From a checkpoint of a small transformer trained on Wikipedia: 14.8M parameters.
MLP neurons of a small language model. Each row is named by its layer, matrix (up: input weights) and neuron, and shows model dimensions 128-191. Each number is 50 + 12 x the weight over its row's rms, rounded and kept within 0 to 99.
Before each neuron's rows, "fires in" lists the words (lower case) most often at its 100 highest values on Wikipedia text that the model never trained on. A number after a token or word is its count.

fires in: "with" 49, "by" 9, "through" 6, "via" 5
L2.up293:37 62 27 45 45 32 67 39 51 47 62 67 50 57 36 39 46 52 55 83 44 47 49 67 54 45 31 44 44 47 54 45 44 48 36 57 42 37 44 27 61 48 62 48 58 49 45 36 53 48 78 38 50 60 53 41 69 42 50 36 56 29 57 66

fires in: "all" 32, "full" 11, "new" 9, "still" 6, "allows" 4, "long" 4
L6.up860:56 55 56 46 45 29 22 49 86 59 47 54 62 54 41 50 81 38 46 48 45 67 62 65 38 38 51 39 63 41 47 52 50 42 33 47 59 62 65 44 43 52 50 44 47 36 43 51 38 52 46 71 30 64 48 39 41 65 65 68 47 43 25 40

fires in: "and" 64, "website" 4
L5.up123:46 36 49 60 33 58 55 57 61 45 62 47 53 59 73 40 34 43 52 44 18 68 53 52 56 67 75 40 35 50 63 49 22 54 58 41 47 38 48 43 47 45 47 08 40 58 30 48 48 48 50 58 42 29 59 38 48 47 40 68 61 52 45 59

fires in: "5" 19, "town" 10, "february" 9, "his" 7, "73" 6, "01" 5
L3.up602:32 45 40 43 55 37 59 62 74 42 46 36 43 76 57 42 39 60 69 40 47 29 56 47 59 60 67 41 67 73 32 53 56 37 42 42 61 50 62 40 49 72 42 55 18 61 33 55 65 35 57 48 40 64 54 32 47 44 32 71 73 38 44 36

fires in: "an" 42, "anomia" 5, "shirts" 4
L5.up786:48 44 37 21 54 58 47 44 57 62 61 49 56 31 34 57 53 27 28 42 52 62 36 58 43 85 33 48 77 28 57 43 40 32 44 75 55 28 57 50 19 67 40 37 53 51 52 50 49 50 36 55 62 48 61 60 37 45 50 63 72 59 52 54

fires in: "most" 28, "total" 11, "largest" 9, "average" 8, "low" 8
L2.up364:33 50 55 39 53 69 40 57 62 56 47 56 45 35 44 56 52 52 37 36 41 67 42 48 58 45 18 46 60 46 54 58 65 35 46 40 55 30 68 48 55 48 59 61 32 42 52 55 50 47 48 39 68 54 69 56 43 37 47 65 61 52 47 68

fires in: "of" 95
L3.up494:62 41 69 62 62 58 47 49 47 50 61 44 44 34 51 55 56 25 73 68 37 50 54 50 62 54 35 68 27 51 24 42 35 38 41 37 39 56 56 52 39 45 67 68 56 39 30 50 54 33 49 43 50 52 51 38 44 62 50 29 58 44 47 66

fires in: "not" 38, "notable" 7, "noted" 5, "than" 4
L3.up532:57 52 46 44 73 38 47 41 35 49 40 63 42 39 33 54 46 64 53 73 54 36 50 52 47 61 46 51 58 69 81 67 44 67 66 53 57 49 40 49 28 65 47 28 44 36 55 53 31 42 36 46 43 75 40 43 52 49 49 45 32 49 34 32

fires in: "had" 15, "has" 14, "have" 12, "albums" 5, "singles" 4
L10.up999:38 47 64 61 75 42 60 59 66 42 67 48 44 71 53 44 38 55 48 38 57 35 31 44 55 57 38 72 61 57 52 52 55 45 34 60 67 44 69 80 65 51 44 47 42 40 66 50 21 48 48 51 55 40 48 58 21 47 64 53 52 49 36 52

fires in: "he" 18, "that" 17, "to" 15, "they" 11, "be" 6, "she" 5
L4.up292:52 30 69 28 41 64 42 57 46 56 26 48 47 55 34 35 73 57 61 27 56 59 59 47 60 64 26 74 39 58 31 60 47 33 42 50 53 45 63 50 45 47 41 51 55 69 29 31 57 48 39 46 61 50 51 34 72 45 34 58 49 42 61 55

fires in: "of" 60, "few" 7, "two" 5, "three" 4
L3.up99:66 29 53 36 57 38 46 52 47 68 53 38 51 53 33 48 67 60 70 22 60 52 52 51 49 55 42 56 17 48 57 49 40 42 43 42 41 45 59 43 67 69 55 39 54 51 33 64 46 64 36 60 24 58 37 35 61 49 50 51 61 60 35 43

fires in: "and" 45, "a" 28, "to" 5
L4.up460:42 34 49 41 58 57 41 58 53 52 44 64 49 46 44 46 25 53 40 41 51 32 66 44 50 53 49 50 44 51 54 29 36 34 50 60 50 45 52 36 46 49 40 36 54 59 56 77 57 52 30 44 44 46 53 56 57 36 38 78 59 60 51 44

fires in: "s" 44, "his" 9, "my" 5, "its" 5
L6.up738:49 53 51 35 53 49 44 52 46 11 50 40 45 54 55 55 38 59 32 56 48 32 21 40 69 33 45 56 67 50 37 45 45 42 44 41 53 34 49 35 56 50 40 30 33 70 49 61 59 39 28 45 37 39 52 64 41 57 66 73 60 34 65 42

fires in: "his" 37, "winning" 9, "her" 5
L6.up902:45 43 56 55 47 42 51 47 65 32 58 74 52 32 55 76 60 61 64 57 47 35 43 37 45 49 44 76 53 61 50 52 46 44 33 47 55 51 70 48 66 52 37 46 60 74 41 47 48 61 58 63 63 49 56 48 58 48 52 63 58 52 56 42

fires in: "that" 43, "who" 19, "what" 7, "so" 5, "which" 5, "insignia" 4
L3.up502:44 44 52 33 50 48 37 58 49 57 37 51 47 34 59 46 53 42 56 53 48 43 53 38 55 49 73 62 34 47 55 75 54 25 56 36 43 63 48 43 57 51 39 62 58 43 33 52 35 39 24 58 41 52 50 51 57 58 36 60 60 41 43 57

fires in: "has" 31, "had" 30, "have" 14, "not" 7
L4.up838:41 41 75 49 43 45 70 58 65 62 59 27 65 44 36 45 50 57 58 59 35 51 41 42 51 44 53 54 62 33 76 62 43 46 47 59 64 33 55 45 48 48 58 56 39 52 13 64 59 53 40 23 62 67 44 45 37 44 43 53 33 33 56 46

fires in: "the" 19, "total" 18, "all" 12, "of" 9
L5.up332:65 36 52 42 49 68 50 51 56 38 42 55 50 42 64 51 61 64 51 66 49 54 40 50 55 30 63 46 49 69 52 41 53 50 50 46 45 32 49 51 54 58 61 58 48 32 45 62 54 76 35 53 27 62 44 63 37 71 27 47 74 40 46 28

fires in: "s" 55, "and" 11, "listing" 4
L5.up302:55 53 36 52 44 59 50 33 58 48 57 51 43 61 53 40 59 46 45 45 24 55 48 53 38 61 39 17 53 54 40 58 36 13 74 70 58 68 27 72 47 59 38 45 33 55 49 56 34 50 64 49 36 39 66 49 37 61 29 61 44 34 52 54

fires in: "after" 19, "in" 19, "on" 17, "next" 9
L6.up409:34 52 41 48 53 40 72 50 49 54 41 69 41 49 55 15 36 60 54 68 59 70 35 50 51 64 34 43 59 61 58 50 45 43 62 53 45 61 63 47 49 49 33 46 44 28 41 40 71 46 59 65 48 45 63 33 52 36 58 51 50 48 49 36

fires in: "a" 20, "is" 12, "no" 8, "was" 6, "of" 5
L13.up840:63 63 78 46 69 56 66 46 43 54 47 69 55 61 40 54 37 51 55 61 65 63 35 38 57 38 45 67 59 41 39 39 60 44 53 60 51 51 48 64 50 18 59 37 43 39 39 61 41 40 49 69 47 47 62 41 16 60 58 43 69 41 34 35

fires in: "his" 29, "first" 29, "second" 11, "the" 6, "career" 5
L5.up261:50 36 28 50 57 58 65 40 66 46 47 57 40 53 48 32 48 52 78 24 52 52 61 79 36 39 55 69 50 68 33 62 59 59 61 37 34 63 69 57 84 79 53 49 47 38 57 82 71 54 55 61 69 49 48 68 61 49 44 54 66 47 55 68

fires in: "and" 48, "was" 31
L3.up115:47 37 38 43 73 40 49 57 45 58 34 54 67 40 45 40 50 38 61 63 55 74 17 40 58 73 75 48 45 54 46 59 42 39 48 58 47 59 72 49 69 43 54 41 63 46 42 73 51 57 46 54 38 51 43 42 44 67 54 51 31 19 64 43

fires in: "their" 18, "its" 18, "his" 14
L6.up673:59 52 57 54 62 47 40 43 57 31 47 47 55 44 52 74 43 67 55 52 43 41 59 39 79 65 62 66 65 75 46 70 53 55 36 38 46 53 51 41 36 48 47 34 39 45 49 43 60 66 59 61 64 60 61 39 45 70 46 69 49 42 49 50

fires in: "born" 24, "february" 10, "october" 8, "life" 6, "background" 6, "november" 6
L3.up918:55 42 53 37 52 43 55 63 61 32 44 56 54 48 50 54 49 48 61 50 24 71 36 53 65 44 71 42 48 52 43 54 35 81 64 56 48 62 56 39 52 62 48 18 52 42 48 50 44 43 43 63 37 44 59 58 52 55 39 57 45 45 38 32

fires in: "with" 35, "the" 15, "infrastructure" 5, "a" 4
L2.up539:44 59 48 30 51 45 53 57 67 57 37 47 60 73 35 53 36 51 58 54 61 53 56 30 58 64 75 50 54 55 50 39 33 46 41 62 47 31 54 34 57 56 48 48 53 32 37 32 49 23 32 39 43 54 71 48 66 53 53 58 59 54 59 25

fires in: "a" 37, "the" 26, "first" 5
L13.up717:48 51 32 36 40 56 54 43 52 36 20 43 51 52 41 61 58 46 56 37 50 45 63 56 31 55 45 36 92 43 38 43 64 53 47 58 65 48 54 56 64 37 51 49 57 35 49 54 45 49 49 67 67 62 44 61 56 30 28 59 61 68 45 25

fires in: "later" 35, "once" 8, "soon" 5, "lateral" 4
L2.up243:58 45 17 37 52 52 51 71 57 52 35 68 46 65 33 60 35 36 60 70 55 62 29 64 63 78 26 51 49 60 58 51 74 49 57 36 57 47 53 60 63 61 47 68 58 55 46 55 58 31 64 49 32 48 55 25 56 47 31 68 42 47 34 58

fires in: "5" 44, "town" 9
L3.up259:41 31 40 57 34 32 41 73 59 50 31 61 26 54 61 80 49 53 37 44 45 70 38 54 43 50 41 44 33 49 54 64 62 58 61 53 51 59 68 26 54 67 66 59 44 44 50 45 65 46 49 30 44 50 58 63 56 66 55 76 37 51 47 35

fires in: "2004" 15, "1999" 12, "2003" 6, "2001" 6, "000" 6, "million" 5
L4.up736:30 28 39 76 56 58 51 48 54 38 65 36 62 52 38 58 72 51 36 66 61 41 25 71 35 46 53 37 35 58 66 52 44 50 56 71 54 78 61 49 38 46 26 35 57 54 52 30 49 53 51 51 62 69 39 75 55 52 69 67 48 45 32 62

fires in: "of" 65, "between" 5
L6.up546:63 51 55 60 61 38 44 41 58 36 51 48 47 47 49 57 45 34 73 61 47 69 60 32 52 41 35 76 31 44 51 29 48 30 53 45 57 63 37 58 47 52 61 36 67 71 30 53 83 39 42 64 21 20 44 30 38 59 50 55 54 52 45 29

fires in: "any" 25, "that" 25, "following" 7, "all" 4
L6.up550:31 42 40 43 57 32 35 47 35 42 49 35 66 63 63 63 53 48 52 66 59 25 45 45 56 54 37 36 53 46 20 65 43 60 41 48 53 39 63 63 62 65 53 73 38 33 32 74 64 60 43 44 42 50 44 24 45 33 59 67 36 44 63 58

fires in: "he" 52, "his" 17, "hearing" 5
L2.up1023:58 46 45 38 39 45 54 44 51 55 43 51 28 31 70 35 42 58 53 47 34 49 52 48 63 44 52 59 57 53 46 66 73 46 59 56 52 46 37 28 46 45 42 52 47 46 54 82 44 60 52 55 45 84 39 45 52 65 60 52 53 36 38 55

fires in: "there" 26, "on" 20, "april" 5
L5.up931:43 69 42 60 71 49 55 46 75 65 48 39 60 60 51 49 42 44 25 53 59 53 43 42 60 54 46 50 49 52 47 59 37 50 68 43 59 57 74 48 59 73 49 56 57 37 52 54 47 44 51 50 46 64 52 59 50 60 59 54 58 22 66 49

fires in: "while" 28, "time" 12, "years" 12, "year" 8, "where" 7
L2.up1009:58 67 29 50 44 42 53 54 46 49 56 40 70 45 38 69 48 50 46 50 41 42 33 53 48 37 24 49 60 39 60 57 43 79 54 42 34 69 43 62 36 49 50 53 55 79 42 42 43 46 46 57 35 54 79 16 54 57 44 57 49 40 49 45

fires in: "there" 41, "response" 5, "subject" 5
L3.up302:57 52 22 78 49 41 37 38 50 55 02 48 57 40 67 46 59 51 33 37 41 40 58 48 57 65 65 34 38 47 45 50 45 61 50 61 56 51 47 57 55 62 21 59 58 32 41 54 52 58 56 68 47 50 56 60 55 64 61 47 42 51 49 43

fires in: "both" 15, "two" 10, "other" 10, "three" 6, "four" 6, "several" 5
L6.up1014:49 58 58 59 49 43 50 49 58 57 40 73 58 52 41 54 46 57 39 42 46 36 43 50 53 49 43 65 28 70 53 47 50 47 40 68 40 74 78 45 32 49 15 38 60 43 20 41 68 44 79 42 62 66 52 39 49 81 42 52 62 29 39 34

fires in: "was" 34, "and" 6, "been" 5, "from" 4, "inc" 4, "since" 4
L6.up147:50 51 40 25 56 35 37 41 35 43 53 72 45 47 36 54 50 59 39 57 48 54 49 69 64 68 44 54 54 54 45 45 43 32 37 49 59 36 75 37 45 63 46 52 50 47 37 40 64 38 41 56 41 46 37 57 59 31 41 56 72 38 42 51

fires in: "he" 23, "to" 15, "in" 13, "at" 7, "by" 4
L10.up954:49 49 38 49 32 42 41 74 34 43 77 49 45 48 44 64 32 44 49 28 60 58 39 28 55 28 46 36 46 69 49 51 38 50 41 59 53 38 53 44 53 58 40 43 69 73 68 28 50 32 63 48 65 52 54 66 60 50 48 32 72 45 54 47

fires in: "the" 98
L9.up978:43 51 72 44 77 68 56 52 40 48 37 50 50 41 34 43 36 38 58 66 67 58 44 55 60 77 42 47 68 49 47 61 22 63 58 63 38 36 33 34 77 76 51 45 36 45 51 56 24 52 21 74 44 40 53 54 28 61 54 56 36 32 45 41

fires in: "in" 36, "and" 8, "be" 7
L9.up624:32 39 66 23 48 35 45 69 58 51 53 66 46 59 68 30 41 44 53 73 66 49 45 54 71 47 41 46 39 38 45 42 46 41 56 77 49 50 59 27 66 56 67 48 31 61 44 51 55 55 62 55 47 45 83 66 47 57 31 56 42 31 58 50

fires in: "into" 34, "with" 19, "by" 13, "as" 8, "when" 6
L3.up623:42 65 44 57 56 54 48 51 57 72 40 65 58 48 30 51 38 42 73 52 47 57 67 57 72 68 72 30 43 61 41 53 64 38 38 48 49 60 50 27 55 55 49 65 66 66 37 52 59 45 46 29 47 37 56 55 59 40 29 30 48 64 49 60

fires in: "the" 21, "which" 20, "who" 11, "with" 6, "that" 6, "when" 4
L3.up890:41 51 50 62 60 40 44 70 67 49 40 52 52 65 47 40 26 52 54 42 56 60 43 58 64 75 74 35 72 44 51 69 44 52 49 62 36 45 45 44 75 45 69 65 54 56 63 49 52 60 43 49 35 39 57 46 43 57 58 27 41 68 53 52

fires in: "to" 49, "the" 8, "of" 5
L5.up359:62 39 51 52 53 42 60 57 29 28 63 49 49 47 48 50 58 40 56 49 65 76 45 38 52 30 44 37 37 42 61 47 37 49 48 65 46 47 36 65 33 52 45 50 29 64 74 43 49 56 59 51 43 59 42 28 40 36 36 40 35 59 62 45

fires in: "of" 54, "the" 5, "to" 4
L5.up806:59 43 46 41 49 43 60 43 39 72 46 53 50 45 60 52 46 44 77 61 28 30 43 37 62 55 58 73 43 40 72 19 55 39 52 47 48 59 43 53 54 72 51 55 37 51 50 31 32 69 49 52 38 48 60 47 51 58 38 39 49 54 45 60

fires in: "the" 50, "in" 8, "a" 8
L4.up871:67 70 66 50 67 55 53 48 28 45 47 51 53 59 63 49 42 49 49 60 52 54 41 29 38 47 27 56 52 53 64 36 30 35 55 71 58 32 46 46 46 50 50 52 53 40 48 52 63 55 49 55 25 52 58 50 51 54 54 49 31 68 48 24

fires in: "the" 78, "it" 10
L5.up730:48 79 52 47 55 62 36 51 44 71 38 55 46 52 53 61 39 47 65 47 57 44 46 37 76 45 37 52 65 36 62 60 67 47 58 49 60 34 57 55 65 71 65 54 62 49 50 77 36 34 45 54 60 44 52 52 41 46 66 55 62 48 46 45

fires in: "to" 48, "the" 29, "by" 5
L5.up412:70 32 47 52 65 57 67 47 52 40 77 45 49 41 65 54 49 66 65 59 46 50 57 21 60 50 58 30 51 38 40 24 58 48 50 59 50 46 63 50 47 57 36 49 41 51 58 53 61 43 51 46 45 75 64 59 48 40 47 45 39 28 65 35

fires in: "in" 26, "as" 12, "lodge" 7, "lover" 4, "vice" 4
L10.up743:31 36 62 59 41 42 40 40 20 63 40 69 59 65 61 90 40 43 35 48 53 49 56 64 66 33 54 28 45 29 61 69 35 35 60 62 54 58 70 40 45 56 60 46 52 52 62 42 42 46 56 38 20 24 55 48 52 50 44 30 37 35 49 53

fires in: "by" 40, "while" 31, "when" 5, "if" 4
L3.up579:52 54 55 34 46 39 54 58 59 39 37 53 74 47 51 57 42 66 69 42 47 43 56 56 45 64 54 43 30 45 51 40 48 55 71 54 21 43 52 35 39 71 37 36 43 71 46 51 41 67 36 41 52 47 55 51 68 56 36 57 47 54 56 42

fires in: "has" 35, "had" 19, "have" 10
L13.up903:59 42 36 62 46 41 57 63 71 65 42 55 35 74 22 38 61 56 70 36 37 55 47 38 59 58 57 51 64 58 42 66 45 64 56 61 65 54 50 62 51 44 61 37 29 48 60 56 58 24 52 47 51 67 54 35 51 39 56 44 44 51 55 61

fires in: "very" 16, "more" 12, "most" 7, "how" 6, "so" 5, "less" 4
L13.up684:30 59 69 41 49 41 60 33 48 45 41 49 33 34 49 49 49 15 39 39 57 64 34 51 56 61 66 41 45 56 62 34 57 30 62 61 74 74 45 47 66 36 53 72 31 60 26 47 50 40 55 42 56 39 69 51 69 62 53 60 22 47 39 37

fires in: "one" 22, "so" 11, "most" 11, "little" 5, "no" 5, "rinne" 4
L2.up186:65 57 55 43 40 52 39 30 69 48 40 43 53 53 55 59 73 27 57 54 47 45 36 46 63 46 51 51 51 52 64 46 43 42 27 49 47 72 57 39 46 50 29 56 32 48 45 63 54 36 62 54 48 45 47 47 58 57 45 66 76 57 22 42

fires in: "other" 23, "the" 19, "these" 7, "among" 6, "were" 6
L4.up141:66 37 51 55 63 40 46 49 22 42 27 75 39 51 57 36 49 77 58 61 45 47 44 44 39 54 39 41 34 54 51 57 35 55 54 51 59 49 39 51 31 47 51 70 20 47 69 38 60 47 61 76 28 64 51 59 44 57 35 50 44 34 37 46

fires in: "had" 17, "has" 17, "career" 10, "family" 9, "history" 8, "medal" 5
L5.up387:59 47 45 46 50 44 37 35 33 50 39 55 40 46 38 59 41 46 47 55 63 47 54 45 50 57 61 67 55 26 66 66 40 59 46 66 67 61 40 64 44 63 56 54 47 51 28 52 50 46 29 39 57 39 47 61 40 61 69 44 48 44 33 16

fires in: "was" 29, "were" 10, "been" 10, "is" 10, "also" 4, "be" 4
L3.up957:57 40 51 46 77 65 69 43 49 70 32 58 62 61 36 49 40 61 30 38 42 52 26 65 35 28 62 76 37 27 30 48 58 47 43 57 45 25 68 54 32 41 52 54 43 64 42 66 45 40 47 68 57 66 52 53 52 57 48 52 47 58 18 65

fires in: "a" 54, "was" 5, "be" 5, "went" 4, "is" 4
L13.up225:54 47 72 47 54 69 61 70 46 01 41 49 60 67 70 37 49 38 37 47 61 68 57 69 62 60 35 34 62 33 48 67 79 62 30 64 54 54 43 45 56 47 54 48 49 49 48 59 48 62 30 57 54 57 57 70 44 69 27 31 57 56 57 41

fires in: "it" 21, "them" 15, "man" 12, "manhattan" 5
L3.up731:42 70 48 57 38 47 49 60 34 43 33 65 55 71 65 53 57 59 55 30 56 41 58 56 45 49 38 52 50 30 48 22 49 53 42 16 27 57 46 42 55 53 49 32 48 47 55 56 40 46 66 23 42 40 35 64 39 38 41 57 66 49 44 44

fires in: "when" 21, "the" 15, "while" 12, "if" 9, "of" 5
L5.up293:69 43 50 51 66 38 51 36 54 50 48 52 46 55 59 64 70 69 54 57 69 70 51 44 52 47 55 59 39 31 58 50 41 52 22 46 60 42 52 68 47 60 70 70 37 75 53 17 61 48 51 47 52 43 46 38 45 72 51 26 57 73 63 37

fires in: "a" 28, "the" 18, "in" 17, "an" 4
L5.up376:61 47 59 28 42 60 42 52 61 43 50 42 47 29 33 55 28 57 55 48 37 64 46 44 47 61 57 58 31 70 46 42 54 59 50 41 40 60 40 49 83 50 68 60 52 54 48 64 61 64 48 53 54 41 84 61 34 69 49 67 55 50 75 52

fires in: "a" 33, "who" 10, "an" 9, "of" 4
L5.up758:45 62 52 36 57 48 53 28 43 23 64 74 42 40 49 53 55 35 53 94 41 57 35 46 41 52 50 63 41 42 61 20 52 55 61 55 58 49 69 65 42 60 63 54 65 45 56 44 52 44 69 55 43 49 60 67 42 43 34 64 53 51 32 46

fires in: "it" 26, "them" 14, "however" 11, "change" 4, "so" 4, "items" 4
L3.up128:50 48 44 43 50 35 29 52 61 44 30 79 54 46 73 59 52 54 42 49 46 40 54 42 53 45 50 60 43 51 51 41 47 59 68 40 24 57 59 31 42 42 58 53 70 62 49 72 34 29 57 38 29 68 44 53 61 41 55 69 49 36 59 68

fires in: "the" 28, "which" 16, "to" 10, "at" 6, "when" 4
L5.up687:39 28 51 56 60 63 40 57 32 36 39 59 50 53 39 43 31 51 45 27 46 76 45 75 56 52 41 61 40 60 59 61 71 53 36 46 64 43 42 42 61 62 58 58 50 68 65 31 54 50 58 46 35 51 47 69 59 50 43 24 49 49 62 46

fires in: "most" 25, "total" 20, "any" 18, "either" 8, "no" 7
L2.up681:41 32 39 26 56 44 64 35 59 39 62 35 55 78 54 44 40 50 42 41 27 53 44 39 58 37 48 61 42 37 52 65 67 57 63 61 64 13 49 50 64 67 50 56 27 28 32 69 41 64 53 63 51 68 56 63 33 48 56 40 56 38 57 65

fires in: "time" 36, "long" 7, "parts" 4, "parties" 4, "part" 4
L4.up24:51 41 33 45 50 52 56 64 74 49 47 82 72 56 44 50 43 63 58 50 67 73 49 55 37 46 38 48 43 50 57 53 71 64 38 71 38 19 41 43 52 54 53 65 30 48 46 50 34 33 42 49 40 46 44 48 49 58 59 38 45 58 46 60

fires in: "to" 26, "the" 24, "by" 19, "than" 6
L3.up696:51 58 54 50 34 63 75 50 32 36 68 38 41 36 39 25 60 48 60 75 41 44 48 56 35 47 52 45 56 57 59 26 52 32 60 42 60 44 46 56 63 49 28 50 62 53 73 56 36 69 51 43 32 82 46 49 54 47 42 50 24 56 50 66

fires in: "when" 29, "be" 22, "if" 10, "until" 4
L3.up829:64 56 42 25 63 25 63 57 43 49 43 73 71 43 46 50 42 73 75 65 73 70 63 59 59 43 50 48 36 47 62 36 35 50 40 42 59 52 66 55 25 40 52 59 46 67 40 47 42 63 25 38 57 56 64 56 60 55 46 44 52 58 71 31

fires in: "one" 44, "each" 14, "bone" 4
L5.up222:50 57 47 42 54 62 59 25 57 50 35 46 32 58 45 57 68 57 31 44 59 60 53 49 45 46 45 58 48 44 56 53 36 24 64 75 38 66 50 17 50 48 33 55 64 24 50 75 57 47 28 61 55 67 67 35 63 43 60 59 50 67 61 33

fires in: "year" 13, "season" 11, "time" 9, "month" 8, "week" 7, "years" 7
L2.up194:57 48 40 39 40 49 72 55 30 80 29 64 45 44 41 66 49 72 51 54 46 46 52 67 56 47 38 59 58 31 37 30 55 73 53 70 39 39 40 57 32 54 59 58 36 43 50 37 51 38 33 62 45 52 41 51 55 57 36 50 37 51 35 55

fires in: "to" 36, "about" 11, "with" 4
L4.up152:78 19 43 48 66 55 58 51 60 58 53 50 56 47 27 65 43 43 58 86 54 49 51 54 63 70 43 44 22 53 57 44 59 38 44 43 47 40 57 43 50 47 39 28 38 73 34 29 40 69 58 52 48 62 62 48 56 66 76 42 44 39 55 67

fires in: "first" 30, "s" 8, "second" 6, "experimental" 4, "federal" 4
L9.up840:22 45 58 31 59 44 48 53 68 47 39 53 43 47 48 47 69 40 56 45 32 50 45 61 63 64 44 48 71 80 52 23 64 60 69 52 45 32 71 61 76 58 43 56 29 60 37 62 42 67 39 67 45 41 34 44 37 66 46 72 42 23 59 49

fires in: "and" 35, "but" 15, "a" 6, "or" 5, "12" 4
L9.up609:51 35 56 45 58 41 47 48 52 47 34 55 58 46 53 65 16 59 43 31 62 37 49 34 47 49 40 66 31 51 68 69 45 49 60 67 63 49 46 46 57 70 40 54 41 53 49 61 36 38 62 27 45 57 52 28 64 42 61 56 48 22 50 53

fires in: "first" 30, "second" 21, "design" 10
L6.up789:84 41 65 69 47 62 61 32 48 40 68 66 18 43 46 68 42 21 58 39 50 73 72 45 37 41 53 40 58 67 29 52 36 49 57 54 52 80 71 48 32 62 50 50 45 51 46 58 52 63 47 49 41 65 42 49 46 50 55 66 75 47 26 38

fires in: "5" 39, "20" 6, "100" 5, "50" 5
L3.up469:43 47 53 40 47 25 44 70 58 42 38 38 35 53 63 56 48 48 59 26 58 62 71 44 42 45 67 59 56 36 58 35 57 52 57 41 33 65 75 38 61 51 80 65 37 38 40 42 56 58 46 48 42 54 43 35 58 48 72 71 51 45 48 56

fires in: "two" 16, "several" 12, "many" 11, "three" 10, "four" 6, "five" 6
L5.up221:46 45 58 52 64 48 42 45 51 57 49 64 42 56 55 70 42 58 48 42 61 53 34 59 76 44 48 63 40 53 73 62 58 37 37 43 59 54 50 44 52 53 26 38 37 62 44 46 52 59 61 59 58 64 48 51 67 67 50 47 54 51 51 71

fires in: "he" 46, "she" 6
L13.up419:55 68 63 62 39 50 47 41 47 54 35 33 48 35 66 50 50 61 54 39 63 60 43 68 52 51 46 48 59 73 59 73 43 69 51 44 26 54 48 45 57 58 39 51 63 45 62 43 27 55 49 63 57 39 42 46 58 38 52 42 76 57 53 41

fires in: "all" 45, "alloa" 5, "allaire" 5, "allows" 4, "alliance" 4
L5.up327:47 53 64 52 67 56 58 40 72 42 30 49 63 53 44 55 62 43 38 47 50 79 49 58 44 60 89 42 64 33 44 71 57 47 52 52 50 45 44 42 53 57 37 48 43 65 17 73 54 39 36 36 54 71 30 45 39 66 69 61 35 36 53 48

fires in: "not" 42, "notable" 6, "be" 6, "noted" 4
L13.up1018:45 42 46 48 52 44 54 62 38 45 46 69 33 36 39 35 48 43 34 76 34 32 36 65 61 75 50 57 42 65 56 56 50 46 54 93 56 62 43 47 65 40 31 48 42 61 39 51 51 40 62 47 46 66 35 29 47 57 52 34 50 66 74 34

fires in: "have" 28, "a" 25, "has" 12, "had" 12, "an" 5, "his" 5
L3.up639:51 47 54 38 71 56 55 48 68 57 36 36 56 75 42 46 38 58 56 77 56 41 47 72 49 57 41 55 45 52 39 80 63 33 45 79 42 46 68 45 52 51 86 29 52 48 68 58 48 40 43 60 50 57 41 61 56 44 53 46 32 62 65 58

fires in: "or" 49, "and" 39
L2.up251:42 45 54 37 63 57 40 46 61 61 46 53 56 47 50 54 35 71 43 28 70 34 65 55 58 59 32 55 48 47 42 46 45 50 53 45 30 60 54 55 61 34 38 45 59 41 55 72 36 54 49 58 13 29 44 73 43 63 31 65 43 42 48 64

fires in: "that" 77, "same" 13, "such" 4
L4.up307:37 54 56 46 51 35 36 72 50 77 49 49 47 52 57 46 62 45 28 32 39 40 39 41 75 67 41 68 32 56 15 58 65 44 61 38 48 48 69 67 56 50 38 72 42 21 50 70 56 44 57 44 44 49 57 63 59 34 30 51 42 48 40 50